Weights of a small transformer language model.
Training: a variant of Muon for these matrices, 470M tokens.
MLP neurons of a small language model. Each row is named by its layer, matrix (up: input weights; down: output weights) and neuron, and shows model dimensions 160-319. Each number is 128 + 24 x the weight over its row's rms, rounded and kept within 0 to 255. Numbers have three digits each.
A block is one neuron, or neurons of one layer that tend to fire together. Before each block is what it responds to, as a language model described it from the Wikipedia text at the highest values.

Responds to: Copular or passive verb forms right after a person or team subject in biographies, e.g. he was, became a, were, to be.
L10.up1020:091109117093110109097148176134104159101141139132113119104119163135137180147163178164157096143137094146110144084110086075135090124141105082166158120124125121151207109125118123138152074126171119095124153161105142112146125121122160166138119150129132132115095135112112138127174133162115154122121097119114083089121123127139075154104131147112163110172121132153105120144110137086127148112124142128126090077160111139092154126119141116156092125118086102139137127106104143087101098124125135
L10.down1020:121144156113126163118141119175114133098102120106132136104066137112114090138090138137177129180144135147109096148145090133115138155113140118095096125107143105145084133130127109104126174131135103171117101142107113094157112190122122119134127119128174133102101140139095110132117155119073104097153171085130113127117142109101172129145156089109166192104131124129137084099145108165145134167122121131163146073138096118124150145136145121124141153127161126064148140137131092123126094123136115
L10.up1715:097151125125138163135101142133129165129087147110184086110115127093113092119108141158102120108083125109143099081062158099138095120133101098145121114159149135110104154135095112116164129122115181149118141162128154129107115152125070175149152149139145072114083182189128145128114155137136129129125143132093132140110148129108156119138116139090129135123147136116161126164087137109093094122091136139173134096141140101121153134130105159121152078140102135125126113130131144116108143168161140
L10.down1715:126078106157174153151105134116137106161166097131141128119159113083086138077171113101104135149140120115134142095175141069118133128129117165122153101098121112109163121181131149130169164158092102095128146135122100088186121120126139119128128111104098132109122117060121133099154069095087123121124090150125096130183139119148088132079142121108126132115176166129111142120144159116170143085154141146135114186150102141155122142149187122145120137157113150091134143094097132144111156130164150
L10.up1795:154161137141111134110140086127182126068135119114120090122091167146146112104128131137106128123113103128144133142133186112138140141173065102122146119116102160096115140113123155123158123135138137124141159112138138114093105115092124139134172141124134107100126186132117167106162122126125159152103149120135121065142151088112133143105153170145097104106119161164106145099118152122101096152154120142145148143112153142130134086067132151130115128124098150114133179171128131195101139104124166
L10.down1795:155164069081137139111140120134168143119127106117115110156148121115133103065160164113148072133139148116114105111130084102090117136111114174118138141127153138095125097124164167125128114157160136127147166140121156136086095100113140127136131143129157088085103081125068114122121109118091119104122150121089140111103096079131110118129160095112141134171104151158182127140159197151150143111156137144128118157136152104092141114161106098129121114165132092135157153132150091154142168149142131
L10.up1887:166107127096104092127129143125076116136114117080124124147135128137116147095140170120128150126101120113135090118113170125145128115168147138158116138090108126122128166095142169097122141077098155114119135114148135129142083134109115141131102153155110139113159138104145115123124144121079134121132150137142141125166149123144110119097169126189148104151125122128093160141105093129114129099110106174158135103142133122120102149148147117147120106169120105113143140079109150091138127119068143
L10.down1887:170117132117156093120172076123090152101147139128134183105082182095160083142125140172111100072123119093136118125136091128137111089113116122115124132140105128149135115113128091121157125102117129147104095106107157148159126151147108117128121099156094099106114185182145147124112114143148121086160152078147074151151167153122166112115120104093132121139114128136102138098129170166127148142143120175136145154145185099104141110140125123129176149119106132090147133152125117115130127088130119

Responds to: Separators right before an upcoming number in tables and stats, such as table pipes, score dashes (103–105), and ", there were".
L10.up367:136144128088121102099124095113117198148119090103161158140126148120143117138125122156198104088136130142142125068088134134109139115135127150090133163098080122159130153137188160149091177125123086090155132127127100132156115151114148132142149132136144131149124126105095146128144092150092108142121133160148095121150131139127126140111151133111139146099135112151122127131118135160118103127125175119143127134122152138165132130113119132100156084071153132105149114139152126139145142156115144
L10.down367:124109142157202125106148185102146112157124162103113140151150089197127142077131121142122102152141147150120151137140164144134128154091116127139166146113129104147151084178130097165126149075114133102131121117095087136082115143075052145127105121123124117096161148110148167168131109100114122100114122146133072160165140149170137145138155117144138132114087142124103166130144117095109161118111118088108149115123133128120124099137126118132118156136111128115099101131099126103153134088121083
L10.up404:131113117149134092150121151110131147137111124116106087149105175135103172140125143084141146135109108132088199110135147158142127093084109139147124091149141101115150160151138177135093144115134147101107152145124154111147101132143118153125167112146140130123143163126159100130145167124097132122079136167118142098157173141133149077095118168098132130098159153139128138130154136115124144120110095119171096096139141102159108110104152109161139131132114160147103108125144156123110152135165135
L10.down404:093117178187113135063111112146138062125135153057122122143120164104140145135156107123096112103129141107086160154137173120116138135157135093126166146105158118132132108148141114136107160121114090145143131160134123115116159120141135130135106127114123160136138139091114102121183125067078114102138140104162118162122124113124114112095115118127080147140142109151169104107141134091099107092099134137085174141161189111156102146126142117157101121096103150125145121097134133113147178166140120
L10.up1081:141111149104118169151107120082139116097161116132135168131132113143151089122165120133108110180064063115098103092124153135156090097150133117112175120109116087145169120180115156125148153122130158069133114150136114132144115141099079149130115116112146154174138155110113117158093099124095096145117084145081085094157149162142094151123121138128135114140091131132112157131118118118146115148108154116147159134117117107141104113153131103155128133128134099112136104131073144163146121141112129
L10.down1081:107097117102090083115171109149118151103124115128123130170094134114126142124165100115110122141151082158106132117147144150163147180110110146111132103115121120137125120093115112155093125105167109111156121160122139119098129132140142126139127118111138121111122094082116123107116102109157131181156129165128122134196157140152152121158097160120106163188135118127151155076120131163131120177121137115141121091097141109147130106108129134172109117097127090130106151181127146117149126154127124
L10.up1131:103157114049162127102125146108157147160108145082142166147125153075151126139136129134147125102148146165154125105105105120132132141129118087180120132109086125148112164158189137160133134127112061148101133136081122145156115128108155117092138110133139136146104129071134140141149135131085121143141108126109116133140139153095136084177125125133132127143205102118112145092138127103134164104142133114170126089120174097105109096169119092158135100155126117105138110113112167139164095125110175
L10.down1131:105113097151105154074162135137124147134150119109083124141122136137159125104114120149109195119169101102142157110098100151127126144133108113165142149098110137159134119160168183130092103106139095127120155127116126113114134144152064118117146123135103153147147156156119118143102140130142146114103146123167113132116159182095101113125144136118101148125108080108132125134106129139156127176131129086128131133086126158132108145146133141133165108117133118120141166135120113129159143142105105

Responds to: Separators like | and ( right after numbers in Wikipedia data tables (climate °F pairs, league stats), plus mid-name word pieces (Abdulkad-ir, Q-ut-ayba).
L4.up1205:155106117123132153127100134080116149139082131133135177095124135115121105162127103145183135103121147121100142164121112101124082142093154125138162125151164124176141151145119138123135121121089157155147098113101139159139084132136112117177079142103095115118132141053154140114148150083132154125165097130136129083114108096154153104160123124086117096145111165102122132141122147143099125148126152132173141092124151173090140117153098154161120118101119132132132140109121167101114108126148135
L4.down1205:112129155106141088125112115090136152122127071131124153153153156120135076140098131159102119118174159120131156108109123102131127099156134112120164140143126101151079151165095129128115118126106104153093170096126126077143116103155152156163128116122078134144109109111142116073148115104104123148140115124141175112115103096166141149136154155096132149188122118101133088124182125127160130133104112124123145132138097128181150092134098121120174161122089127149101125121125118120149091140165115

Responds to: Copulas and linking verbs after a subject (was, is, became, he was), plus adverbs just after them (quickly, both); also stray name pieces and decimal digits in tables.
L4.up975:149091078106137109105113121123099124116121102111134144127136112151144134090143144161144132108122168109138152103158119133137133122120131123191103117154147147091114107138100122167146136110133132121137102117176117147097089144124105146126106107113090136119132174105114130110107150090097106099149123126125131080193137092107141129168168086131103114112139130152125152106132141083121100101108158128138141139132091077094148098163120121119116094128138116144127134152100154131124117142114117
L4.down975:072096095102117116093138133138113163098127175167085124129094157112119134099166116135112134111141138158138136108109118114146162128087140123107115118093107123092101124116099108099112121117131116189121121113130124108164109112129139175137095149131177121114148134116133134108101150159115133107090134123126121129131147110106150138117129147122163141121139135137141111129122125156134139116084071148160127112099097181100121146128129116144083148136095136121108168162176152112137119141101077

Responds to: First word-piece of a capitalized proper name, usually a place, after in/of/from or a table cell, e.g. D(azaifu), B(osnia), R(io).
L6.up126:073128121149130116117067129134124116123152149151157149153142113132201097130135148159140142105103146146133107162100137105087133081156126126110108115160157136114118131155103117096125140075130186164092127166117146121119115133126150120107156104115138089128115120113116121148155071137119139159112155084102106127121139148157157091134138146073118163145132111150120130112122085130158119107132089106164139136147130123115143125117095132106112117121136169124114185131107122144120126178133099
L6.down126:103145160118130119178140118119167080119108054124124110115160118147099178109113135136080152172161138173111156116142118154112129126082155152131110126146116123152119144160153143147115117150102122109108121121164141154134144180102091163126151158150143145095136102127156117108119120136168088134111150149133122134121114114132130141113125101096105173120128134156115110161140148168122156137130143090064112169101129130089122135128150144123123092169127154125135134104138131122121107143098086
L6.up523:109050136162140116082092106181122152143137176089146101144127148122144064112148154098100120158114118120127141168129171081123126117136119144149151134101146110131109134144124152146129151118113089142101151118155100144128156099157109161135137123132144115121109137122112168127145138119106125149173146110124113146107128161111151096142133156133135132145136110098152147097138100101120124120100130072123118088136095114124101108157134150112130109166102134106150127089083132124108115121153135
L6.down523:148165113135119127176093097155136108131116171126143160099143101114139117144128133189151168135126120174084111085099099103112120123121139166161135105098168125139065143154106110125110146105090164128130158147069108123153147130151156142123120170067132119092155138144106121126153120123143123105128185111157123126113133113112174152130122118125177129107143146122139110110127107178139151061105115120111114139077148157139112157105130149163092093111096159090116145115154133113152132121157129
L6.up1330:158133128159134095117135114115091120132120152124117119160134120153091109132136115127126115153135110136121121121105117138109119149137144102127138133116165150149092089151100158096123175105115154114148121163123117075115129108140147159128110124135136140107119112153105131068149153095109115098119164150118178186111118121114150156143150114137157127140149119120098169154117091135117175087122137144118113121117106146078057153115148144115130103187137144113103151141087102142132149142153091
L6.down1330:176140145116154166163134117146138090122156139143134137122145111125109161119123163130147164101135135173136090126144117149172151123172162127127100138149124142126144156103165129126081129150116141147112127113084138133153148116124178076179143182098093129095109164116138128116114101106150134122131148077115093142149142171131139089117125118100123161081112176092137129144161149146159107098119135108118137119121096165120128192120123122140123129084128128128117096150141123114116092149155164
L6.up1469:096110128145118114137139095136085098127141122169117112137093132116111120137143162123105124103133138147158151170113127140136138144182150112139131145107136125110153130070120131102159118095160156109117129119179125120135105136152133147136108102148157148125117149158116084146164076141097169139101103111130149146082117141112116154120077160130117148153118117120153098109126101143133146116143126112121138154155136143148133144155132091120115118144114143123131129086106141125156103148120120
L6.down1469:137122124096154115098127151147113131149120115158147147126146125163120130112153121141106133132188141110064109150163150109118154131119161135108082142150117123120118192153105106099079097145100105137151110137091128115095127150120118130127111166145095136144163109071047125117126134169149102185067153121131127125123145137138106138083171145089111137126128125153128096147120151142088153121155114133166145140113136111050120128162153105113138111160168107121114139155141111167166139138091115

Responds to: Separator before the final item of a list, mostly ", and" or ", while" in census percentage breakdowns, plus table-cell and semicolon boundaries.
L4.up167:112137121101127142120153067136102152110097148098143129142108068108174101100112147141099081133132159089139100112132144068133103147186105130138139123135132134157145130125111176148120106095154145123117133114107117143080150090139184189142136162137157108090105122117109115098124143114121091126139138144129087168119137177102120130140155121137112078135188127142086079141154096162133138100142106098102096115097101107140129170139133152125131108140116134108152122146107154126144109129088152
L4.down167:106149110127166132108118164153128110119147170121125192136097098146142175146137092154118117108135112144107109080118154183085068157148155085157133141128109112116126118135146130126134113124119154161123141113188116123123165134143110117115132069120122101118105138119120097130147165126133118126077165112150121141091146164153088121123129107124139157146116130156156105130091133147139137093119167164134126148110134135132091109120125126115124122143111128137168117137111119126089184135117124

Responds to: Opening d/D word-piece of a split word (dairy, dying, dolphins, Duchy, Dungannon), plus name-ending fragments in plot summaries (Emer-y's, Marc-ella).
L10.up376:112135124136130103124125130142163135134125107164113137135148129084132115149115121156125147120169164171096097127108108125073155106127158144153087125090137104052060166118108141118126128135125153150155142131127145069139172122116128135168138114101159139176126119109106081131087084071116102127126126160075144108109115138118128122107132130134098110162139101142131151099129161173117141113131106134167120124137140148152118111149089102143098133141133183131171118145125100112106093147160150
L10.down376:096086139131148159162090102135113166082121140134106160128126123124142150135153100148133153118137177102147129111128147125111143123137108136126131154093060126066127162119070087106116107122137147131172156112081140160113110142055112123118130121120077149122137128123180141152104156134129094169134172169123168132061143102121108128177113144119126086148148098179148119114140120148102121116106127135136153123074173127129127104158138115144102106116130181098098100142129162145086122105130168
L10.up1139:117149125129127108142163106103164159102175128124138156128090147147174098090141145140130146109101143097123137120085103117136121099131143190117140128123136120124143167118128147169102123125140148169135143141139112162120115149114161132129135142157138149116147154150149111148156181105150106147076090152129159133120112110146129100106115107124104104168136173104159131109106140128118100149126133127098149107113117142153090102141122092108084095130137088157169160115124100090111155106178159
L10.down1139:133101127156106167127073137099159155134158099170109124146130134098131120191158152118116104120124084133139134150142136097138136111140156131182144091133140166135123129080122140166078168116130131097111116150124095147154179124121165131158127126094158172124168119092113113147101105155111119124123131141130118120146103114110139123124120126120099154165122133111123146102117104136139107130132113134149134074112142157109179150146117130130126105152155159084079155153097144130110173145107104
L10.up1157:102120116102159132154114139123126137126107165174108152170119092164153121100101109087118113122148151135087107109105165160117143172111153161121141151129124105139111127092129095124110144108149158126125176156140180107096102107161106160117142104092126128152134116130110150116116148122152080108116126115124110110105138136147130159128140152113086143165094145105127134114131156130162138162126108160169113141118120129130117155110118127102138142134094139122164130109107111137100154134140173
L10.down1157:116163169150114121086112106114117128114137098179153125132105116073120143138146149140122116102146085106152142168112121106133181148117119112185096157125126165116146154101108123172108118180096133101168147158116116118168092095117135124089101140158135184122091115138133096151130141111142160138095077145154122138118080070096143097126147127131107117140148102127146131122087135114138161102104132088111132119144148123155185131109136121147135087078132108123128165133149119140106144139164060
L10.up1182:131136119143101159110116113152135123108099114143115112176087148146135157097126113100117141144127147132152115143107144134116154114140090119135078116122149114129125068158171175130161132142125127105133190132107127098133144125140070074128126169080092111132107120163133150104126149125159072150120134100099151129113149127111116131123127120131119131123135138109103159144074106090145131153133130125109174101113054131162093144136102130129152099117116111138123121096105089127122132096108141
L10.down1182:105084144114145116093157118141139125106100097138093121168125158127065149102122122111131118134099137133125118164091099107120149137121136104131120138127137161121126083129128126158129154131155160135131160149138112104077098139159116069135093172090084103129146137163102174145086124147144046136142114130135112109096102129142104142111113109140149147123132130138129132137062126119138117130172146116125110110114124104152137122140076144137113162116138104126117108156120106148147129106139119

Responds to: Fires in biographical text at the point before a person's role is named: the blank line ending an infobox before a new entry, and "was the first", "became the", ", an".
L6.up379:114112169125088128119158160132151176156120177145090130127113168171119164152138126137120145164192113110140155161099101100131159120084143152122128177130100113113115101141130154118139115122110136118131113101130091104104110103103082130130144139085149105137157098131118167102114095147136166142112184119136093142118161132152110109143157129118125082141164158155130142097114107133122140129185171114129119152136139108148122143082122133143097128119130116109157148086149130141139147114129113
L6.down379:133116106083108075148094125171143131095106151107121121116140135134154172166138095121150136102142097113107116153143094093151114123172159134137109104136129121138104109120141160109167136151139149136123123134137098131156143143121152120140126101124127130103143120116149076149202137123089133115117136138159166110156154082119104110104119105104107120132146132154143079158127176109149092127112122140183163116121133112103138099132107099113089110099141146112117140099134105128125093125143148
L6.up1096:112115096114121105126093164135091182043075180106112129086140166131127130053140125147083142138178151090132127104121101112164085131127127135134130115182116137128104120135126141125140126102149163136150158107115100176174094087122136133162099160134144134143122149141137109111137120120125165135141160144102104102117111099086139145099135073138117114136157175133116125090119110126103132094115160150139096134146140126169145110177154126123141131122134153119163193136102121118139083114115163
L6.down1096:103139109089098107115126142157150158119080163106105133111124159128073119127183123118103123130147116134129101119144090076149139121125129137110093155159083122095121115144126140106111160159116108152128113131111113154141106136147163108109140142120148116100163183113119167138139128080100145168122135120091112137111128146115140108115159098127127141133117134117131082112115173103135144097174087141116124159136077124134158102144124142131123141096129156136125152143144090084111136125104147
L6.up1278:119134141155164085121129103121102179059102119136131126139153084114145164121176119114134121152121154156139109130118119155147157108121191123148126146154127121152129136109145172113094144138164166115114116144115084138148131115107134114157086118118117120104077152129159104130114143125113078163142136145081155126150161132136104152115116117164123075147121127133100152099114125129150118155136127143097112094113126125136130087119169118129151131073136117163143093105121131130131107171132158
L6.down1278:141113146079121156105154135155094130111135131116145133123130164123098119116125165167109143143094117141101105154158152121102126136165130139124121140131113099099149121139108152130129135160111109141154143107114169106117122126145131107153121119135113143139142123112070143134129102143105132123138096161052107114098121105117169112129161086120108158102155115092140147136131219147089148183122123121154126148160129123104160139131101112115143116093124201102123116132116150134095105133159138
L6.up1570:132112143084142103144140137085158148173095169110112141158090159133127149165105183145122115119161121110153176136114113113160114104083119113098164146126118152122138145126159112131088115130128115122165127109078168141110098140101137112137110119134131194151084147102097092137146153127084141154143150115113081101145145126134106137125127113133126155148160108190130107128125120125156151053117124136107135133129143114137118153157122109138145130106156174123099135118088079108169117135132155
L6.down1570:112154132132166163145114168125121128125087149100132139108110139117136125163174125139125173124111127105137104154136089169186165126103129141122124118134116145158142085137151144097144158101094121130096153126076102108149136127146137081153154158123115133140171152155127125084147164099117113126126107102116129156129112116126102120122141088144155126127125129151118134141142132115124117105116117166148135128113080134148104164143119115143113147148059108118158110146124154096138131138132158

Responds to: Fires on determiners and noun-phrase openers (the, these, his, 's, two, of the) and the noun piece after The, e.g. the two, The review.
L4.up34:116137093121122131109110133170137110154144096157134153186146094137124168109098131112118150151132135147131078124140125128114148157165130124124171156159111099145159087136095119155121124100162147160100115106163152099088124117129156092151137128147088116117124155169127102131113153126133147153110121096148125108125110099137145113117105100145084140141104079123123077096061164117136156155142107102173143127137119132146134179120112131130115147150101155124179167150141095082132151113116152
L4.down34:103126073128141124128155152095110138187142141102095152159137144108134108132125131084134118137081131176130114142124137116121148082180114144161099115146063107115107114126142108162157151140133112139097140139152159126105149134126132179111153125140125132135166167136115110135153126132108137169118127101123151156140107116108153125125103129144106125180091153117151137129113168149122116104125114143114133171115138150138097171121142126141114125086091163094121089145119127081166104076136152

Responds to: Separators between two numbers: table pipes after appearance counts, score dashes (3-1, 116–105, 4-3-3), and ratings like "2 of 4"; weakly, mid-word pieces.
L6.up651:148117115153149147106163124152134143103149151124122108116129176157134089155163118096133103134154111135146097125073125146182104161145098099144125116131126087145151135141131110136167089150141136121137124122168134155085093161114135156122137111140093110144118137104113121121155181119136157136153133138101137128167122135122152098076139121124112126157120161132141126101115143099105156108141126118115115115157152140107137177109183119156157142155127113115124116114116157124151109136140184
L6.down651:129119184109117108109159138102076118113166080162125100105104091109134128099139119118141139139111126095123098172145111163137124139114140126116136127120109109138149167124146138123102106146145135124091104108138124133170085093125197135088140124157161157145084120158112141144126140166116096124076160136142144119117082130106093121093116149134157131135128137138110120147094187124155123133169116084124092153112118135149166125144111115107158109125120101158121094107084100102170116117105149
L6.up777:141110134109118101148127131143145163150136106112101151113146148160157109143125136139142144114094109144112200100102155147128101085101123115121121130098098093100171089115164108099109161122124113111138086127146124138154102168106156185123096147160122144154138170112135120093134103089160108092164094109153163119124167155146135159127084096133138092154127143125137140141086110112114093112136111117114139109148166120170098158140115133157102120110103150137161121153104115111133142147125122
L6.down777:137104130128121120133118114126149129144143130159138145156140146109125120122157129112160098167140085105101165165123096112127134124135134132093122071154112142133142134103122102177091165135112109122126117112142134139104136145139162084127120180103129080093147103144129143124124157151100136156154074122137137113100117145114112074105108143123110108152073103155187131114123119075139092120109131138154153171161131113118156128150124143152115099140143144108154111109109126099113077158128169
L6.up1460:127095127100141117096138145149167132096127105132068139161116145131124101117141114117163112119178133113087188095137104148126100128160102129115136183113118141147106080125130156108145108172134128079092144137152084125150119144131137143127140132106115104086094125159152136187123130228140147115101163138161101138131123133129125133127108179123136117137080110124132128130147153108145078126151118117139094136126104152133133105156090176142129091171113120132115135097151117116137134138131137
L6.down1460:152149136131129133061087139141094097136117144126153146140140133138112103115145083168130139121154095123111149114119106096125144115157126158088086131112130124139111134118130127138062128159126120155104118081128084092154126118124140148102157122151148134116128132114130170147174105079118160122131149133135102135124094160111116140134113141131110159168111127096179109089168121117130123187148124095152138128157121180112126126127104164137120118159135129146146112135095143119127123157107181
L6.up1506:101129105132150091167128113153147125114118077129151146146125114182101127137156121159128193135119112110122135136104114123110125125149175128139094127135122139194128128090124116122098126144110141156125156164159141131176115163168128144096137121105116154136126137168159149139120142122178136150112137157161133134139073138107133118155082162137152127121110128119107133159088134103123083111139121153078149142156200140100123098151125115170170088112089103113088138111154118122153129114118164
L6.down1506:124123116116107084106098123102081120158131099128155099112123161112116163138159102126171140094117150168123092110155201121093131169123112147126154124150103123105117149162160116096128125114139140164141133134106145139101158148121113117144148134121152106114107079138138124127086157098112100122117062125146131155163179077126137133131126159152119151162141106112125135115131110134120154141145151130127153111167147120127078157127102136128146151117107111111142129124151116145137116145151129

Responds to: Mainly the slot just before a figure in census statistics or data tables (", and", "was", "|"), plus first pieces of predictable words like bi(ographer), boy(friend).
L6.up182:125145132102136139136114109138122120152147099108126138082131135164163171118114080114161104155125118100116129099070127092137114143133134143120065148104160120178130131115139178147132122114144087121182110150123100123165129143096124115143149143143136160087155150130155150137169124113128128111134124116138126164136106133128133089152114123123083128151121128117130097131122093126163190140105127108141149131168151128169153171141113122083100089096104097159129123112099108116127139131130139
L6.down182:110166142122154127144113117193141137080145151086121134158172118132152131091096157137098148110148132132123092143147057156097089111127172112117154131075055118116134161070148139123137106121110129138128134117095121155107109131145094084108117095101132135141148118128108088091186137140129138146129136148136106148108158129183135132136187087063128107111113128108096090125144148122117109127126168133162116137089148125089143113135142154174104125144093140117110139134115126111104133122113139
L6.up517:153103099142144145143048164135140134131143131151128095134156108147137105135081140184153115169121115110178134111124135158172156105140106121125120121115139124139155155148135156134164098131119113120104136106126099085148115167122113130104078124137114134121153153073131134136129160133152144127119129106141087110162153119158145134134121143145105118132130117120118129169127117127132159116097139111113096108128149129144125096113108123095157116134164160109148187130122174128077119107140138
L6.down517:133110143111134122087130138163115120114128142128135127125163138092110079123141120184089101088166119143149144170139156120098140109114109137123124108122091159107134132117153155065146067114153148100135173099146109113103135092114115152159148148110127151108148122159155133109136138146153140119165119097160155109118103084155135136142096125102155127082121170153122159083145128111190128087157136158111104130111142099123104140142086132141165120090133170125160164113126141080127135126129130
L6.up1125:126132112133119140148129114093172144150119099140119118129162114115149108157094151180119081105160104126158127110107148073181108145152075101105123117099125129141131194137167118124123102131131122143146149140075104143175124114108160112111125138117113164150135130108097161127169121108121100124143135082134095126132118158143155143140160106136111132117088063097083118158119122156166163154136151096136107153144131100128143148171125142088109115144114143140087148122159132120129118137133142
L6.down1125:141155106165147127141131102091131133121134101129120161099113132139128120086103108099104126125201087151123113121116129123140171121109157130143114110124110117143164155118217151128091131106122100156113109128108095131096138103111138138106104141127113126124120117109091092108157125127143145104148142116103110137101112146132176118136159139119158140129134174126089119093144132141121103146142144107149143162145087151145111162147147154114147124125150107123154152159106151144110110095110106
L6.up1737:094110098149119174148141117102117148101129108140098140130112152138081140136120146088168100133113131125118147124150112145104100156114156115139122109146151075115106121116132181167177087132149097145091150102155114131112097142107129138125124087127140128124139088124135137113108150057124091125131134134125139118110113089139112197125103114135146128164106112120110104101155133103126120141108177110075108114178136152161171111141131123107115140116118118139131165110118142097134135151116165
L6.down1737:156111153108138123089153143138147133148122090117145170109119114149148155129118192159141110156118090127155091110132137072144131093157155119105123130124141155111123167139134181127092136167060120133148167117097107138171139123159157115140154142167100096105147137114168137112158135134125141121107136091107111128122088111120113118136154109109111120140122131113125083146161105106131097124125090120150089108156146165125136170155143123123096081107114171083141137145102130160076121117146116